Weights of a small GPT-style language model, trained from scratch on English Wikipedia.
Size: 8 layers, MLP 704 GeGLU, vocabulary 2048.
Training: a variant of Adam for these matrices, 190M tokens, 3785 steps.
MLP neurons of a small language model. Each row is named by its layer, matrix (gate and up: input weights) and neuron, and shows model dimensions 96-191. Each number is 128 + 24 x the weight over its row's rms, rounded and kept within 0 to 255. Numbers have three digits each. A neuron's up and down rows have the sign that makes its largest values positive.
After each neuron's rows, "fires on" lists the tokens most often at its 100 highest values on Wikipedia text that the model never trained on.

L2.gate107:090109080127161137109099127114150128051102137107085104091103153110109109131116121138108132094099136081107143124120163131102081129086154118114115137100135112079154132112178159158114138133093135113151105091137126126157133087098153104133136115139153116146100136158100128131149076141138141151
L2.up107:150137121130112124166113115167109082135110121119147162119098184160132108088096072141154141112173132117105138104120137137112082096102100117086109072133124112148125103132167106122140082115150116146116117106112146111121170119118140141151180134134107109134135113116105139147118121112168092126
fires on: " Ha", "il", "er", "age", " Man"

L2.gate588:112152101112123151123127176147121132133147130124136117141110094111076088120127172135129120081170129136140101109165131102137083101140114122126138110136112132160112161128132125168076172120096103170116135103137111116152168119110129134129145132150118100116148162121164094132128105175119148112
L2.up588:158127139111120121102149112149161122115102166131121125159173101092103101129196113127122154117146091119153096157126129158136150147145145104152098182119167165102157149148165139115113159148102129116086147119123146135109146123066126126126117102088127098161135155141135125149137136139114137163
fires on: " sp", " mi", "×", " Pla", " tr", "/"

L2.gate156:148129116125114117104153136109114108174124152123123095139077114161143097143114136103093128136116096158089096083165117126135095094108129121109134087143143120140096123143125090131123074135133115108104114097104141144137091119143145117113118178105096099133111143139117118094092127134154136160
L2.up156:138106144087096093142108189118111125133100151082126131140107104160134115147128108101147152145134190111123123130117145134091139126117112114158106122148096102134123109101188146152130115089118121163115139088182105152155172146108158122124141137115099126095163136115161121135157135139127138148
fires on: " –", "ki", "!", "led"

L2.gate605:085150155117102161111122109142134110167139147144110095094102157110116126127097170132095134100074147137116142129105137112154112094142094092107130126116114116128155135151137143138192160110135139134175122082079078099097161153162152111151170124138117121130147132130146120108135170120143069078
L2.up605:118132100138141157111129127112077110163135108139157122146144134097139117103175161097113120083127098140126168149083103114113097155102129099083123119134147095122112127096119114114127109099119152119119126121078151169134132097141140179139119093153167143140104139129104061168081119114146120151
fires on: "ron", " politician", " Team", "Japanese", "ler"

L2.gate31:109146117146157140093122154112105104162093114096129138097100148137126148114136130108130128060085107097088122116127090167114149138156107152153145152137121154121098118107123092133129123121167114130140076145154099105153124128124145145124109157112162148107118052118134144121117144127146142124
L2.up31:127116151157171089131153123121118101091145147130133132142130167139166148075151126135106167139148081163115138100159144131104096138138147139142141120173134133134122071116072142161103129137138148104144123131086096112102139101097083140131175097098167125118091096095164108105104139122103132150
fires on: "\n", " became"

L2.gate560:107144116131113151082123144134108121092104162100136124121076149098112162108085152124138155090174126134054142102172138102136093119127149163124098116161132132149135114125094153130111158132101092184140088133093171097115149123073105113144131110167146109137130128135102097126124113144085099091
L2.up560:150098088113131114123123095113112164136128166082122140195076134119120110080106109092135157110194121095084146141081127114129125141112148119124115101142135128148103129137177109098118161169123162134134093125148131093141121136125119112084111116110125118098146135120094131155082102139127128155
fires on: "–", "an", "-", "ing", "par"

L2.gate469:107146119158136137139138109084138095157076130098141093167144141130129133129113081122141139135103149118114123135142120139117114107102160123137145114143133161115105124139092136122142160126162103156145118182139124115070102135144113090163163113109100105130114164145096114164125122156067107086
L2.up469:177085083190106115178106110081156112143068115118148139139149095127114122076107127094157107145158136156166108154124127138100116129125146142138122114182117166130117142138133154108119150121134139111117126149087079160118082156143124126128129125103120110125139161124116148146153152117104131137
fires on: " C", " Ho", "end", "C", "us", "on"

L2.gate558:137101145127116137134125094125105088133115104134137120121132155110154154148126102148155149106126149140080100119102151153099098130128096120124154165109136128123107101148105131132109158119121141165115104107124129089125136127115113109147083069101108121140096126103139107120098119158137115093
L2.up558:107127155107176132146098153107102126167113123120096114109127118170152153106097074145182129170145145181106130136155134107105132165133119177179159093130097119103098122104109135122164119176123100116128122137130107136163129159121114170112126101135147123085158124112154120125137111147205095122
fires on: "==="

L2.gate239:109110103127114127128119091124146114142134098111108122106085154132131174129122078128171161157121153123092165125105116099131130157136107141116109145124167117108125118121115112138097109131119134128113139127099156103067099106080132124138101066141109118155169122139136104112132138167139149112
L2.up239:141069147129153151167170126113095127115118135127086137120093147147104167171150132116125094114124149108119132089140137156122113090123129130085127105112147139122127112152138153155090125136146117090152144112146157151079183150145118153124147147133151155098136128096111108092145151125162117163
fires on: " ==", " by", ":", "===", "==", " |"

L2.gate8:117092128160116124127119131073109097134089183135187151114108144149113119143093137138164135129089122092082107135165117101126085138143130128132112158099179147095137118132130122123134155165096114165122120147138100078154159079149076124164102144146105127148095111162103149138149112146115102154
L2.up8:152146171172131157139130170123113088096169116156094114137117119124133117097133102116143111174082096101109127143130111093130138131137114146119107174112084073119152075135144164096133091139129153172134097078138121137121138138134155112165143078138117143125154134125085118158131136127104145130
fires on: " K", " Z", " J", "er", "K"

L2.gate395:156147110142134096126149121119111106140123121124078123102102144140148103125143138138130114172135182133101139076140124140143131127116132149122112119133108136126102136133118114167109124074144109179141128125088107156210081110120123160120102131105132117186138135101144139176137121128125145185
L2.up395:131095103110158125131160148106129127146193149120107152098134116144142113140164145133155152125109104141109134119128105132146111103134124140112155145117170127105117097130104130143119143146109136100131093096114131141145148139142117162145133128150152162102138117106134153127157128107129142166
fires on: " d", " You"

L2.gate307:144152132160114121148118139126098100103131076135101066147149174130133147158075114134118108138149101177125131118133107176116120121127064137153124126147121116084094127105144135160121135109118116096114163156094155103094139136131124108166070147111127107143128121142131165101124182126095145092
L2.up307:135161097129111162172167136159146121109171146105060104153147126158119124123096132138108121129115110164093132126158154085126146141148178122092119136111120084113128143125191111141141161111102138120077099131124077120161147147106119128154120107146134102160166154121115173154053144103131115137
fires on: "c", "E", "s", "vi", "ci", "o"

L2.gate633:107094125143121127157101099153087133161117152136141116143166145167138107149097141101101095071162116119114186119137151127128121163097146147130145107112117082110149137128149112170146128148145099154135138168102135102109090165108094138140124124105133101114140118139131173122121156105164141137
L2.up633:118183112103148181121123105158150120185134160112200104183125093113096176134116104182138096090121133129108128153125121095147133147147156137131121205129134073135121110162077127121118114174116148127143146130161116148128132123108095130095121119121152134133125133106118091121157099167133104094
fires on: " co"

L2.gate645:105116138143126075158093147169126143125116085153139110109093154126110146173136103137119162173134166173148149129137124112149117096115124179125087139160112120142095178181138124101121117124156110161149131113120170115188114144140126154149099118141134084152151142162130111100144160164087150170
L2.up645:170143103125168110115087146149132142159136129135185139141119134138125073167158142103166115163153152087127131140121143109122122097146131118138109127171131093116104116130161136118123147120181102074164114104086165118100115129104081127124121090146152132137123093167127111122128118098130166146
fires on: " ", "que", "ep", "ci", "e", "er"

L2.gate521:127131105148125143078164101127112133098107097111145117107094086123141154100133115194100135114129146125112126124095150123111113101118114167139138115191129144153153133112113156097160159119105138150117118163140123141113149154086092143114103155094111146136095141094130121141152150115142166162
L2.up521:088145081131137153081156103149111105098105091086110108098097079137110133167156117146093103130147114101114095121158092106131094131107157167111108147129091119107114090136114178120142158127155157126160150080133152126159092113102075169114152127094138103127124118126120097140168122138166157113
fires on: "d", "it", "de", "up", "ment", "ner"

L2.gate163:087103114134119137136069135124138107132165090115125151121176138105132144125165072127148102106092130158095138113121153135130120195089092167159152148130184151127110103153154134133116157096110112140153120154092141124130119136147103160156115185120137119114125070118107118143160140094124124125
L2.up163:120126111101131106130104135159107130179149155137123101158153095108111101119142129132117113136108115168125168163167116139121103173100163125180177135100110118104143124114122154073124083132160158141143102128117122057118123079134138134150131164149097132097102118137145081142133124156190133161
fires on: " a", "\n", " an", "a", "g"

L2.gate64:102155158097110145128155135157067129150127129120133114137091165136152155162145111080133132179116165126112102116121086153085106122142078166102109142119138145154111090120128071122113109115173116131135116100123112135105087107120126142180088153120151122147100135109143121092133124150169128141
L2.up64:161061081121125168115108118121154130082110110135151127137102135150124106114152151096130120147113140115095164167135090127156146154146164074104167126125129082104102136099144132148103136141127124135132136112144089142142159092145131130096120086152157134108138156148086143134111107137135109156
fires on: " ", "s", ")"

L2.gate532:107092163101150164137107131209123130103117144163133116136123121134145087101150150081139174145122161111138103129107110133118117132100103135145164113145107088119072136144137139154109114120133099110138121139155159123136070122080137140130158132122114154130115136131121111123143132126127159115
L2.up532:183150077119103177121133141148137126114108112120118135126151131127161134092148130096148108144148096178115132177164150125168129134130158085159154112141098132168125130130099131150171142126108162091137141151158172133173162163119151083114093122118125174137120142123144108109089127126131112095
fires on: "lo", " ", "l", " Ro", "m", "n"

L2.gate525:121180108151130098156110186151087090111140146123110118132182047137165147140114111104099139147102140144101128125116176104136100158104120126105138162104129135134118159090160161141164109111090140121108133156062127106099130130122142114102147097115128109063123136124146153112105096119112116145
L2.up525:126105077136138106122150067116078130112104115147113129130141103146171122132096129126131094135150104116144153117148119111151092157140080136134117164160126152119150090125146125113138135112088130101168153148143104138146070101156117118117174136127163106139127145136142136154126113149159132135
fires on: ".", " K", " Ab"

L2.gate161:114119113098100130164109133169180062124142086135117130163090117129111133106124128111106095087132128108091125115144160141139131081115103111098128124141130127118102137120107100117158154119100110112116106090082092098111133154101122140109153139128130153092126117168113162139140124111107141174
L2.up161:150110111123122101171095156123157134142143094133132158089151129138112165137173134141145136125109126139143157152142091146162127091131133157114135155105153154145122125132116112159143113115112117143069091081142090120127120151133121090138137155104146147133128154159137152127141065136105113151
fires on: " W", " So", " so"

L2.gate194:126138153129126152100109154117130121118124129117153121086142178131137123149106118137144111118130104163152091130191185129127138143089136071115096070120108122116127092153134120153161136101095164160120094095082119116099140106114142103176133115162087146146169130128086137118161110117118157088
L2.up194:160155145109132117147151160078170145101131133126109114147107069144111141123137117111146147085133103152143133135141138176136140124139142143129124173171183133122119069121150140089142144160124147088166180154143162151138113144102155161127080078130125084150125167144137138146080129137099133140
fires on: "-", "s", "ing", "_"

L2.gate650:107121132136165150167106169075080086153125153103128130167165107147136151121150115119157126106102148106110137085142136120140094166108121132138111125149145125125080139127109141127114117139134128110179117137112093087121143102134139120112148137154127109120122139150150141149156120115134128169
L2.up650:152156112105116141111117128123099148134118154141090114137109136122157120148062090165143136144142153105144108132181131100130062142110142154204113144155079141151103125130148147097133104094107088125120157159076115127118147107131103109133152120119115154116128158114175156177155116102121107151
fires on: "."

L2.gate348:055176102182132121139120154133144098115112195108165085155087080163135134117155150101109101138119118122125149181102123126173083144143130143113127122131124130105126110115127119145132130156116092174141099122131091102112091100125111125155105122126122139118116139116107124103101089123129095168
L2.up348:126130139173165097159147152119120138097107137167137152127119087142113119158099148144127094100153126115193123143132122139137105117181127115156095164138084133147110163142145131087158086144132137170135151155079145110115125134138123112176143146119105118089126139124121175130093085123138119154
fires on: " K"

L2.gate120:094137101096119166108126117128140100148131131160114136162054153154179137134164099131123153104154156152130140121122105077108102104161092139120088137130149099139105138134138142133114092111090122174106094102131085171131112112123099094140067143138103153149127146103109130138108187140113085144
L2.up120:152157140147128164174113122132099157121083163143172069141113119129112139094143092111102153137148142158123089130154111144128121102118135075154079157123090129114098163174157127154136103105129141131113133116122155126117133161133115137141181129132124093107172146125103124149126146145165118140
fires on: ";", "ć", " –", " Center", "ki", "."

L2.gate264:111122126172085124109141124170127109150150137113143136133095146129161061136134087114157133103124120126097140137080171150126104069105119091138145137085129147077118118147133159113120143087094099118125126112143157137163146144137118059158189106123175095123115131137145147152125141102118125116
L2.up264:101104135103125176071132152128135153136109127123131139088148132147153083174140109117131134118144101080115134112154117108117161140140154075145140131137159107127119132117139098169075135135135156129089136146113062136124143096163101120120127116104140105110143138151068143135151144153113092074
fires on: " opera", "On", "duc", " published", " began", " On"

L2.gate353:112153089124121160143139090129108148109110153104107132104135140063110108126145139170122119097140111079150130125109140174116133111114134076134098159102122065167126139135167138138168137124120167119123113141106152118148131139135091126124155144119113119132147145157115095117155090106102108096
L2.up353:140129095134140131131133166145152110091122142149126101142132177121187132099105104150141111149139171101141153145107173123115144115102124117135141133129124158120108092141139111145131124090074132107110160068157148113107153145119132140195140127090127126094157123170165125127186118084128124119
fires on: " Mo", " mo", " Ha"

L2.gate639:134141097138157195110099124109109115100096166131157117172110161137146166164098134134122130096127169104171104092142108124154127132107126120141109140132121136145154109161109155152134130117101159094115162184116101113125109096120157109128170106103126122106113128147163132133142120158132137152
L2.up639:133161144145117145133158111103110091104140146162157123142101124104133093144102105161120154141104152117110089129124131141154115169107156163182134131144122113162149100134150150122116105126126151150107139157114106093157129149130090136164155102138123078104121126151189149157145091123095116130
fires on: "."